Weights of a small transformer language model.
Training: a variant of Muon for these matrices, 13875 steps.
MLP neurons of a small language model. Each row is named by its layer, matrix (down: output weights) and neuron, and shows model dimensions 64-159. Each number is 128 + 32 x the weight over its row's rms, rounded and kept within 0 to 255. Numbers have three digits each. A neuron's up and down rows have the sign that makes its largest values positive.
Before each neuron's rows, "fires before" lists the tokens most often just after its 100 highest values on Wikipedia text that the model never trained on.

fires before: " |", " his", " in", " the", "+"
L3.down719:148141128084154076113142112155072120128133142178095090120142160075192107162149032162104135137153105156104156158154126145114097049139146111144067138137100186176115092074156112121127096108163057136130105134142121138111146168130170082124128156128186162092189184174148105158123102096103093156

fires before: "\n"
L3.down178:130111117174101112136094083113107125104097120096075125149083139121149100158100121110108104125197196129193187142116109168130188137163122075145160148098091109103090110067120145077137180169127096089056132137194139114083108144125226130108166089110149101150128080140149121107149095137144128135

fires before: "°", " |"
L5.down400:141143159141110151113118108119123084104136223132141143072188119087150144114126159085121136117107098135100101173142101123105125084148123082128122140116096123175116135103149117055125109191128151158156141110112132085119025123189148109082130141182122116108065145131110102088150137187134096090

fires before: "\n"
L9.down380:111149153160096120161114132132141167123138134111145109110155114155194123167128115140094130101146206120141109103113143125207090111126135102177094130152140144124106094122173148103167089111109097101157116161069147156132037142076146136159120138166107094108126109117169120163123094109094112121

fires before: "\n", " In", " The"
L3.down147:173157122129171094136128098188163137110154121125097128112116117152105151065113197151115152123137136130119130121103159173138112149127143110119129108135136118109142150123197129151149121132119153154088129174141142191135145120147180156105168153110133131118156093143089117166096136179168111109

fires before: "\n"
L9.down441:178140119141175115134143186168175103150221128099156046158103097149141138120088132157136098174129136072142117155148090083131063104185129116096079087115116080153167103118128103101146124116179132085099099130112171067167159141129111137131168179202096154088098159085122175052129117118192113143

fires before: "|", "\n", "|---|---|---|---|---|", "|---|---|---|---|---|---|"
L9.down1015:128154121135156140140146093106157140138161193086165154167112116143099162087118117128159099138125094102124090144127099134119052208145178149086108146088156111124161117184075083146170121121212127120124146100096159099081110113128132148129081124105130106230043122085154156082094120114099205062

fires before: "\n", "|", ")", ","
L9.down848:104160142132107055094043144091090136135048137188155128149129132158159111148117141145144149148139077077149183123103149136123108078079116145077112158116036122105067084134157151138104080183090124196103143105122137142152095126113147135170120199155063092083144110076113102118093094172145117165

fires before: "\n"
L3.down487:167110123187115167110127079133154128071152067141098079159082106126127153173108153106117131094112109159167082112122137081210124167134083132128132106152100155147125083142135114101109128113074120088097088128148168095092169165129113094142150104061112102157149167115121121148200130116128150072

fires before: "\n", "Early", " the"
L3.down1336:090144142149084165137141167096114099082118202173163144153129146170101117103179132159114117129124096070037115161129176161094123102096139153160112173077174187187161160104115132112176112118231143163157196175135137172126149094174109172169171128127116162091211132087096181126180135114103159151

fires before: " |", ";"
L3.down1321:157162084135210075103133134130108104129094091180092098122134122092147115122141123164184118128140150141093137139185141165138082108107166108134119144149099218144130138189096116098109182088090113154135130174189095097156152151134097135183174145098089117140090149117158115199136136135128144086

fires before: " |", ",", ".", " (", " days", "–"
L5.down248:103176133129093140152080140093147084134150074103077130173102100167112124124158128167128122135129182142158126130126115137125115176083108137111164152144119080066141150127090140138162175067154139134105159129137201133160117116122098080138147154144094186090166111109121104110108087101117138193

fires before: " |", " to"
L5.down1314:104106132136165083093171119123110130178117124151125123179075113122141175147069096082150196170079118103127106079080203095143169121183101083115036187124118152151104180155091143105142091073164125111105087140150141136187086137104106130161079184106109150143142150161167116176123106135073116164

fires before: "\n"
L5.down69:206187160116131069079107142165132075063173135154106142148164098089204136107142089111110101161139092172149102127124114131112109119177088097129118095110108080132117101111094108150140113092163201154168126158119063157133125160116062100102136117103112142074216113150115139132139073131030101105

fires before: " |", ")", " January", ",", " December", "–"
L7.down177:136076147171186137123142099104182181163123132117149112186091123169096101117121121115117136135095062141093171123163139116078119096115121058172104189142178128121165124090127082152083134126061147140116193155197161112194090154141129141167173137105137119088113093163129120131199193054114123220

fires before: ".", " |", "or", " "
L7.down1251:125159127097151131117037105111126126100126145114117107150131141083135078152159088116184141103071070122178144166073156135141101073079107146123104160107127144089183104143168097115155158119130043122102180201176106137178141191103104125123107122141164126074115119123123082145131089142114117171

fires before: " |", ";", "+"
L5.down507:060160132116108122136100158041106174104120149133169089140172143134095126119144150120137112086102146138120101129170146109127136154091093128157132148136095131172147091118206137143154088107145124159151151125133154142135140179101101086099190134105083144166114144131102118111102188121109135113

fires before: "\n", " 1", ";", " 2", " W"
L5.down678:110143119139137152159231146133120191119113108114091122110103117138171138123135133086133157103126123041149070139083108134100165180183133102073159147139115129145183156092147165125136132083154122084121174128128143162146139085087202170144111154104144100096079123132110143170092162130144127123

fires before: " of", " to", " and", ",", " as"
L5.down286:153155229111149066065117116106157127140129129079168159125114100157107170149096085107114123121093140128115121114080160124114058126147158120119127179136149117131144146158129182115098201135163164157186172136118146111157103096120115140118132094121108088156089146114193113103148154145115141142

fires before: "\n", " The"
L3.down882:120062147138126085185074092153078117088158099141093186041114102155139081104143122129169103142127105156096127128132158143070173123099103124175071090235160098147143080124118109186064108092165130107163119144083111152133187127167091124052158110200073060140120145141129047094177145117046135098

fires before: ",", " |", "–", ".:", ":", "."
L3.down999:153092184129121169078111095127071185033150116097103113114112102104138139181186058097088110141139119095134164152096150148104072147121166107153138153092159144136132138095155173144149136101125107112165107141095173142143120172042122143181102120083153119105152163134114151083134113103136175160

fires before: " |", "+", " November", " pm"
L9.down1389:160103173120110099133069083138137153145103153154157171129099143131102104100154131089124104122128180178108197154233208089167104125165114103102194090130145140157128152111050096125107085100113190129144140081112153165140130102125159156113132115095099110175104067115108102194143077172124141176

fires before: ".", " |", ","
L3.down221:201143163165160164082106114104161155085159169144184139134105148135164162094058193126108126133140104078161144097138081122134122081132134088137073145081132093169145149151112141104076103212112123122165125129213138153109111096145125098101137057118120106109088151124122120144156186113178126142

fires before: " |", ",", ":", " 17"
L3.down1265:065083106112142070128126103168117096101051153136130150071102167124109197156102070200097096121161135119081140103140169115150172132093140102125158113114132117127088149113141111093161101090169128128091118116190108052096139173124133121154132066151156065131086134144153111181107150095105133158

fires before: "\n"
L9.down190:078102134127067153066127113140106133104088068102178123117158117148085143062063170140135126074112182132138116119131128129097134169087160135054129097096166179104161106152180089096130143080156116119139129097151102121081168134060174118129134135124171107133159123132156115085115153148157098080

fires before: ".", ".,"
L5.down588:162195171125121129123111167151123122109109106120135153151125123132180110107091078144155165118101129098139137095099107156181109170171043111126173144115066141125201103108046064076150120089111177157153093142111150077175143154150144151128095139135106124066160149112165182108089080118131149168

fires before: " the", " a"
L9.down1524:148086139143093091134156168141111086162187118115111130137132094184165154098086180135109100122173128152129146124115149112126182119143132085188140118096138113129129153136112170129111154133135169130119136074106100146137130123150096120142113133125113052135122136159108094166109121127149036130

fires before: "\n", "|"
L9.down945:120190161136142162133161141110118130114128182172170136083146107097118112133132114124167085117096092113126172149120131203089091151112120175168084125117146113147140174183111141106124128089164152114153147208155088097145118102141157127115103165146046132100124162097109096070143127140133121104

fires before: " |", " ", ")", " (", "\n"
L9.down544:151085142135095149147117121099075123082129119104141140129159139148079113133172113118153113072091110083153063154143116161083070134131096085109062174111106173067101088135161097117109110082126075069134113112125181136143143183116133081110155176080119129074164114138082126137191057144152127125

fires before: "\n"
L3.down1432:095151123145088141120088146100119174134094120153133074088131132110129156113185103095136147072132097091149155112100102081111103127155071071156159110170159091120118175089136153164158086129137057148117144090129155115155126133130159125074237134096123105213147178134106123138185143112098119142

fires before: "\n"
L5.down533:103152118082183112113106117134082134135135107121078167121112141174107080138073131112160117124152169171171171106115121116168121087171122113112125126204136105154145109084136095143100128147102102058140128169126097180182132126179192124086121107129132141106104084116053182157074190173121162120

fires before: "-", "\n"
L9.down545:126088156168240131087161099145155143114178104094101078166110127172075143168124126116121104174099092107082099156126108104129121093150100151114130133146129135139121158132188135181106160124130161097123121134120130120104114136171068143093126126086143123076086133130089161161102100185144102105

fires before: "\n"
L9.down57:118101136075109130159149096082083089105143157096071125085183090104103138206120124162162122134149141161114064115132146109110098188141093155045113103113133173136139103077065121133135163187108122107168132099113131106176118109160171139110169113115137134092133144067120199125125149187121081124

fires before: "1", "3", "0", "9", "2", "6"
L9.down949:127075092124110120139155137152092169098155137139140120104145137117154090119112089139092160164102094104156096114138042098087147147104123113108112188130154152139152155191127133126167137128105127139036136149089173139131057109121111128167088112129117190087122130149104141177099128112152121177

fires before: "\n", " the"
L5.down134:132131114118100168127086139135163124060096136098169147093128123122136092100090180095155133159100126092153119122157141131136133157142147130084108143167161153101192108137158144121185127172141164180106130184113074111125083115092168097066107104131098112132159124146168119117076092159143098153

fires before: "\n"
L3.down200:176135165112140112169156144099144118114105196121059124123107082153154107123121123172147170096134155143177089088072149145120088136158142139138153144138141143121136142060074047197131101113144099144071156103142147137087143105128169132134150096068174108150128063168150181128053136099090118117

fires before: " |", ")", ";", "-", ").", "),"
L3.down1331:144107042110137144124101080179120136134126147134106181131114165080135128151103109099090093144155082124146170128173132074178127156110160141118127133135183116164166077098118146112080099090175067138118081095130152141163181109131191136177084115180083158135101149135091090085115132131088077154

fires before: "\n", " ", " 1"
L3.down1273:115142106123094151154130076154159140154105176148132146116149104189151125117154140123144075129132144078137078186130100089122113142109132192089157144170134079158093179131108116102152129088142087125107186185065120162204178075124162092138085157120093129122170107106155147177126125121140176130

fires before: "\n", " ", " January", " 1", " —"
L5.down700:107116126077081124120105131131135119103047102122076114111123113099134186148151081117192206101093092136110148101168089115107155148163099136142094123086111114157179055126103172127148134162136144178142095153070128079147146170175159103109153112112122071134109115093157097110109109117131068145

fires before: " the", " he", " a", " well", " it", " they"
L7.down1300:100095099143126132195133184146135100168081092158155117126083115143092122117128126099084123147189108111141158119142130107091163117118147138164109238179117097125088166066121135186162085170116139126113114102132167121188103108154091064098107170087114113162097123123092086139138143114119146168

fires before: ",", " |", "."
L3.down662:141172120045131164112192150104151142189171144103111131139130105102145127213090135166118132123141106096169117172089173074138117103108158140098090124101109174132135129072152128084106080155161167134100169091149147165159130105120063113114092131165128116131154110149153094198114170155136106059

fires before: "==", "The", "===", "In"
L3.down110:115079164099093157134107159028140200140168103133088105163091092172134155114100165117103135114161132103177088126112160072150018200088089077148109133181183109113136140149196128094113091155112148141121103087191169094179120152099113144165094163142159139127142084118138157126119194118150108141

fires before: ",", " to", " of", " the", " for", " it"
L3.down653:131109143128202101146053146174117137171114145115111143096099121144124121152181151122102086104120084170081159206160209140071125116118111119100100111157135164168142165233061173125097102085126128134102155152160141096153101139148119136141063185124190160100090153119177128150103094135085084142

fires before: "\n"
L9.down614:142121187095133110118134151106096205105130160108168148095160091140168156109146112133185113120137111177129122152137089105086123187113138194158088153134188103115152095116069086151164101080067074161125127147102099122112104138155152059171085159116151084155120115084187098129095024119131109025

fires before: " |", ";", "\n"
L9.down1069:124065136158195134146149059118134055151129134115149186093096142110118178139169173137121066139075144113111138095138129091127110095115089174143148144151133095110135137093127102095161144086156155106125119173117140123185142155059149071115153151158139120091136114130169106152167092113191115077

fires before: "\n"
L3.down366:100105113140111122102138132118125226137171125091129151142137137148249142128138126157082126092125128119103135106114163155062145122149124141181074105100170109146147134136086145158145124140099230130118083141148115114133110151122098142119144099173095150141175140131177088141127103128116140101

fires before: " |", "\n", "%"
L9.down505:081172117105136116124078084171126105094157102100135130108127139122169106112130104097174122081156114109125106141100164120151199086102142131103106153129141125105155063104121136144092145154188126136186110136084121094152162107103133120103111163159130116210140142154113100147112053134137134096

fires before: "\n"
L5.down197:129193157073104146156143171154138147124119107158184135142117060098155143157148155185167158180164145133118154120127141140141153147154098179125150143118097143135191071092094120150117117105157142109113143140091077081079112105108142078128116150084116155125038109109131150118136102135106108113

fires before: ",", "–", ")", " –", ".", " to"
L5.down1057:152159121100144112122147124152154204135196101117108104109146114130178159133179096132167202150106145161160047099136118100149125134167152135074172139104087098124073126167155176053132154143145118120148086162112053124176093082153113086068162125113128148070188120120128181139173149077088072163

fires before: ",", " |"
L3.down1380:120148123163184147162121139084160123169128090075121091126127078138191159115113133088139201155157109167154119150097113110143117103080116204087109193129131155197157093158135133153164129135160130139169107156124137144164095128079110075077180135108095168083152163208111151100082143060115154111

fires before: "\n"
L3.down492:115126036156075162138122106155067191083071083146133144171118109121107151137144112114154063120103155159045126127119175158127114132128122076115090159146101174205126111135096145144116096111034233107107152148080104099134116071126089176171110095153153227151116116110103147123129120086137130135

fires before: " |", ";", "\n"
L5.down800:131096176097093098160126085128100157095110121151148123117167197156170098099202161118166143171095073142131126092112157098168142112106115137154091161141135113113122088118099121070109188141206093128147128133091109126102136105090160146140174119151117149124135092140119170184175109062162088150

fires before: "\n", " "
L7.down925:118111133180136130149110097170134145118137105108144154172109172159151110153114094111162125139181156175095166134094125137115146090091153169089116143117165148072149099119123142121091146151183231169132102130083140113124194176144164156185132133120094077159169127137053151117090109136077148111

fires before: " |", " Sc", ".", "L", " of", "10"
L3.down738:122163118105173090179164128085101113156109096119125120170143148078095183138086108146105094094105113109150198005117154107081114177181157100117137151073086124137134196142113156123087101149105109112134114135105148144181092107104145107131168110085160135134167177124151140095200136140131123193

fires before: " |", ".", " 1"
L9.down607:135092075071149092120134135164136073070146185134147110121068148088196118111166143098074123125103134110116131123143205133136086102106170170135129170155113152100087111156067127096125102130134166155160150080145131133193164154125215145196120149091101065145162117090097120152081139129147087155

fires before: " |", " 0", " 3", " 1", "\n"
L7.down313:131098125137091120111155114091148154126092146134067168149127134123127111066110128134121142105110141096149111183115133134127107110146167112151121050120091132121179124148113116072118036132085107091101091176067152114103147141131142131153083172085133074109150097100079062126183150194136117213

fires before: " in", " to", " by", ",", " and", " as"
L3.down26:159089080155134108097127115143137143107083133128123091115107121141110085111111172073127110114144107090117207160155092092090095181140097173134019187163091158136086122178083160100149120145089100053109031128118136142159147190177160113135137194115194111116075137162131137160097100143158075153

fires before: " |", ".", ")", "S", "',", ";"
L3.down686:159136145051118148153164096168134131145129147145111075157125096049130091131109134137175133113129102108136089112120156131143091175180130122131134085132095076101128066120138099121178104164131130142175152184115098139113082079117150158116021156121111146107131107083124131125082158121062145125

fires before: ".", ".,", ")", ";", ").", " |"
L9.down580:124090108078172084082167201151150113070105114127140151139137098130163077112142119083084098122090087101172112100097156163127146212115153105120083098120100174108221103081116144104099125133164129112140099119098135104133103100140140113115155170135141142099168120152134151164090161148161156153

fires before: "\n"
L5.down187:079141133092116144072173106131129182099138142126109133096148158146169151131164125153183122123095137153115160109173134111130096154134097136148098104108163112094083095094149110112120148060146126108142110069091076126098138178076156129084145156113182182128141145093127135122141075130138163064

fires before: "\n"
L3.down1391:133191158118110154161124152086138131135124195145125141135123107187181116148181098141191098121104150122149144105086174138140154136115109156118056091150120106090126131082056094113135100079133154117183121172069127093114155110105135075140147156157162131126098193152131085121141072143086111087

fires before: " |", "–", ","
L3.down877:112133124131096117157134124079072138087095166146118118147220177163184141100118120088154160119090113066115143162110069105183089161130089089143134151081134131149233143138137125175155103187209107119113089149129138170079172163151126123141097150109117093089144141149097141137118142093163179146

fires before: "==", "The", "In", " L"
L7.down1282:153094178094126135139127104130147104123117145171138104123118165194156165131137179083106088156163113136140129126160107190119020129121207114108129149144144168157096153156126129043156093194099175138148142074165136119112132073102119144153115140138181087143187091137162060175058099142150111124

fires before: "\n"
L5.down756:126168145165142071118155138136146132117135144135099184121152105137187169124132123121137162174100136161141201087084108155091129163107135075071172134154148110160127080114084120174135116109164138163102095117124076064157138073105163107137113128111114133116133182096186123035066131109098154106

fires before: "\n"
L3.down1333:128145122062127105129100167157168128088120144118160142127097103128141059136101133148135099126133111107146160121157091153154173146154098179079129116181092094128130127126142140124129125112169116141162113125105196109107211104120153153115121195161082111185215098022171146160164127138092179102

fires before: "\n", " \"", " the", " that"
L9.down357:099072108102153143146173170143146125095104115132100123081204141103117108104111122132137094107132133092185129080156153150078111091109196129144089140168141141103109094136156193086117144154182157154115193114091149110166147110153136097109135170142083135147184133105091114055122175114130114100

fires before: "\n", " The", " is", " In"
L3.down341:144108099159144139081062109096150137084103136144163159121115096144149100114132124155090117125143163152116137044124118168190116124157156159136064124075137133117145099082188127157116135103187201118113147136142084118134177108090167119142114092177126159197139108065108141218136081169079094157

fires before: "\n", ":"
L5.down1253:148118165123128165135094153142171138073155080139163200164127176119097125157063161124144104111159073085065190124071180135145151104146118138146084163122102107122120161082125113111122114174175190112113151118139145166140142161153147139122091123131101131133176182094112124163140131157138155127

fires before: "\n", ":"
L7.down92:167155180091118144091155154104101160168092093134145158136166168162131112113129150075085096134149061173128109113151134120089160204123125157093105185107142172168127107085124175168086074117139184151092086070098061079079165145112173086165076089079109073175133066112172063096134152129157189122

fires before: " |", ";", "\n"
L5.down188:064129131101102158108120105124160151120128187156121112132120131131187119099167129102101125038116118086096171172122116125155159197076144155103179171120147100130167110123069081125099094094136138164133119177096138075145159172130143099106117129129117088163111103150097138079133153168121124120

fires before: "\n"
L3.down550:159148182153072134128094108130095079141132115140181160154162130112119134105142100162099122191123118141073116103132102086155168100108154117109046127090182156122123146159098149092123142041207120064070156159107129155100138147097114143046156155097125061125121141112122119131140080165071200088

fires before: " as", "E", " in", "W", " to", " by"
L3.down273:176100143127140118095078111132150117073112135171072084075091143137152111125115144110153138128126124163145140172139092154053126111161164096144171140135094082128095106152153139122116134163150169101174105127120139151161138152135153106164123166136153059167145141110120125151108176132151158163

fires before: "\n", " The", " She", " He", " It"
L9.down402:145108130157156164099087098099158127175147175133117130123108121134148122114079158100121133136050111110115124116081144157111145110091148121084112075108125119137108184137106122132100167109108155128131119173097155177131109125131159171094118134129116104109103136073103108110099165152132061149

fires before: " |", ".", ",", ";"
L3.down1517:131135086157149060150154112180131151105085122091087160103111095108169149132125115082110140141070165115093150126146111110129110126179170128120171119119137099070148159157116148106117141136111063167097138139132132133119202117141135096148131091106130133138151099119146169133114150170106124149

fires before: "\n", ";", "il", "==", " ed", ","
L3.down1023:195147147128153118109107129144105148077169068160089100153030085147095147108128129099151149055100113158153082136086124184165129145117157138112230110207106122106139126130137136155151091143106098152158094119129101106139140163096156108193168075157159064122099125126172165116052133094099185109

fires before: "\n", " as", "."
L9.down226:151139095143075149134111120121124147097124049151202152097178149146113101095129138127106178168115125208144168185127121167155112139123089106139099137121047091104102119154131224122119148097149102172154127131116063142114154125147099099115135179169164089111152133115118145140134127117168138196

fires before: " 0", " 1", " 2", "0", "1", " 3"
L7.down306:091179058153125138078114164139186162145129131078171069125117120215095129113111109112046088175067146073135067120106111136139153159085136122144115146136151129112106175118026112093136162150144186150110138142113181149129104121133094121133159138083094128082130164116144128171093097128139103168

fires before: "\n", " J", " —"
L5.down1226:114125145192079102205088106118179108122120192171144134140066114064106147129095129143121146138115145108075059141111056169109142094134101083111153078089075088110152144055153118189134131156134131144124140134187171150071116063146151099105109158119175099146143146132099095153183177147120101124

fires before: "\n", " ", " |"
L5.down1348:135150159162180109160156124109174131127039157089145163150148135126132114112197148134163076140149100147181087135120132102111101133073067139134112113079118171144209154098134138103101097110178181109133124152114141122116127172182134104152115140136100073077064166121131127130171126143130189135

fires before: "\n", " ", "-"
L7.down742:131086102138190141108188122165151189127181122124153220148150149111125169133058134099133119076147079174056164132116158107164086116146145161150117134148177113149155111182158151082137132082068204087120137136122102174098137122113132153100149130147189116189126113137066109134117105102123159161

fires before: ",", " in", " |", " (", " and", "."
L5.down33:085087156069154156166121116134152148120169150148132115063127152092070138190167085161138154095116079149051112132071090137149120160111128166133090149141138121159154166151166071122132137139112183198101089129185094059161147100163135174098133107144170097085114110080116108157102128114126149117

fires before: ",", " the", " as"
L9.down1010:139103159190144160135136134142133146113090109128120130113154134175114151126050108141143125192096150120038136111161139107157096165124083134162123093136132140168149137169159134120116124119161120089107085116154148180198167097201134110136163155115126180109166163140091167130123122122113105107

fires before: "-", "\n", " for"
L3.down1276:072122145082087124065051143161127152154174127172139112114143167176192139134112123148128171169114174204142088113160154094112106133123189106094171154145139147145134147106116134054170150093101103082159146096106148076163114179156125203148127154137128144090159085091159183119163108135136146060

fires before: "\n", " |", "."
L3.down1157:113123097147097123142120098120131169087096121103104129137202077095119184124096118164123124160139088096129151104148101151112147125086117155078144105142130199173148187121097099147124075185132115139138092138178121061158101095196051135187088122172118198127160162110169147130159129208126127085

fires before: " |"
L9.down765:061130094094124155143171157106077109167141106137127128132084160102153109126112135165085111156108112146151140130147127149170123119136112119170104092111097159172136116132145113142138115126162235184193121110154153144194133129156123132126167119095107115097136158112147129119104053118182133145

fires before: "\n", "|", "-"
L5.down587:115156148120153087130149039114109153131158152177157122167127090153067128127124123135164095096104122118083116208104070173160143199100082164189134153094134099127129152113078101171097159039108114070153120178093169140123105115115101146107130125098173103084126141171208143106127121125158156113

fires before: "\n"
L3.down43:171173137129129163095163131195105126133165072155115153139113148120138115132085148141084140135108138165167111092109085137142142127146113108124150122175218096108057139118108113121128094146124139069122095116164077158151161132149106154159161155156173091118126083055130117058116098112134134100

fires before: "\n"
L5.down37:141139178161132119125035167217121083084142082120082172152096123175162133061094127137112116115101148106120089075063126131140131130136154117096100151108169147102125117137073104123160135054136118106134152119150086113124121105090156125105114084133152158097137148081110142190091130197038126158

fires before: "\n", " The", "The"
L3.down1371:158102109111168151146089097129102084098102067129174165093139143144094136110143121116133171140117107161092092110040093176091109106141143106102000099179168144120132101131126138133121134113167094117165177151053169134047173155174170123130126137199127114121165092111162110084117149105109104146

fires before: "\n"
L3.down1208:105149070120107119134111115194141147097074153157155102130072121161121125150116158161166133114126142155098169139112097117151096090140102135176148089137136076128163122120172097101183123128134033121088087128034164146156100126128148140131133117134182160144129138132123180124098169062128144136

fires before: "\n"
L7.down1285:169140127156104129099133146164121136110145114158150140093165096136076164109160177080175133124152109119107134157105165140151164119150139134137094134164121096187136145146084162090167151152155124127097113183110139182192095145203152089184119142190122125151154150143127167113145079146076137165

fires before: " |", ".", ",", " season", ")", " games"
L3.down171:144136097095141096199094102119156092075140125128119069168163110115139095126048105113097158097105159105110124163164105102173114116197135170071140098140040105155101200106190196148122110141143167153141159125100176107139131114136122174113139124131067165134114098144062094137129167131146160120

fires before: ",", ".", " –", " |", " to"
L5.down70:115103090063162107097113140173124126162094131154076087074104122102165158132112089115121092088108113127101141127147106186151144112157130134125126129095128087185087130190093111107115113153131167175160120163137108109139121186106145105100163101126086107153145103132157139132109132064100152125

fires before: "\n", "=="
L3.down1449:112081150177140211085129160182121173100154103141134138115125082144117123113127135116144141102143114142155123123087159123144133178148134139124130099144149163093138134096202149043142113164135025167050163142111100168122129095078105136143109091088087097097112164091171167171105060087090094090

fires before: " by", " in", " to", ".", " as"
L3.down453:125140132124160139115117134176137188071134135106118128099131132094188121101071125163144141104115164120159146116089123193134158140136123169120123098185129125121056138150145176120155132151118086113140144163064170109150165136146167117103122143173102145158169141130066165135134132166160112137

fires before: "–", ",", ")", " –", "."
L5.down962:145105199116144120162110149153118171108100121135121221073163147122173127127141112114097097125038083095163148132163122128115127113105118119172149199125098134134109092137123155067166093094121120113149099052158090166162105161127099045162131149104123123123151141140108169071140146075129022177

fires before: " (", ")", " |", " 1998"
L9.down1396:154191178143114136148163200147163097141125054114158046115139126174124156085162170196164100078065130140112150090138170123106062093142124128056129203084111123126165179114139168113130162164132162083090114111179198098132170137127088046165152101112144124112121122114127106114152160176117175114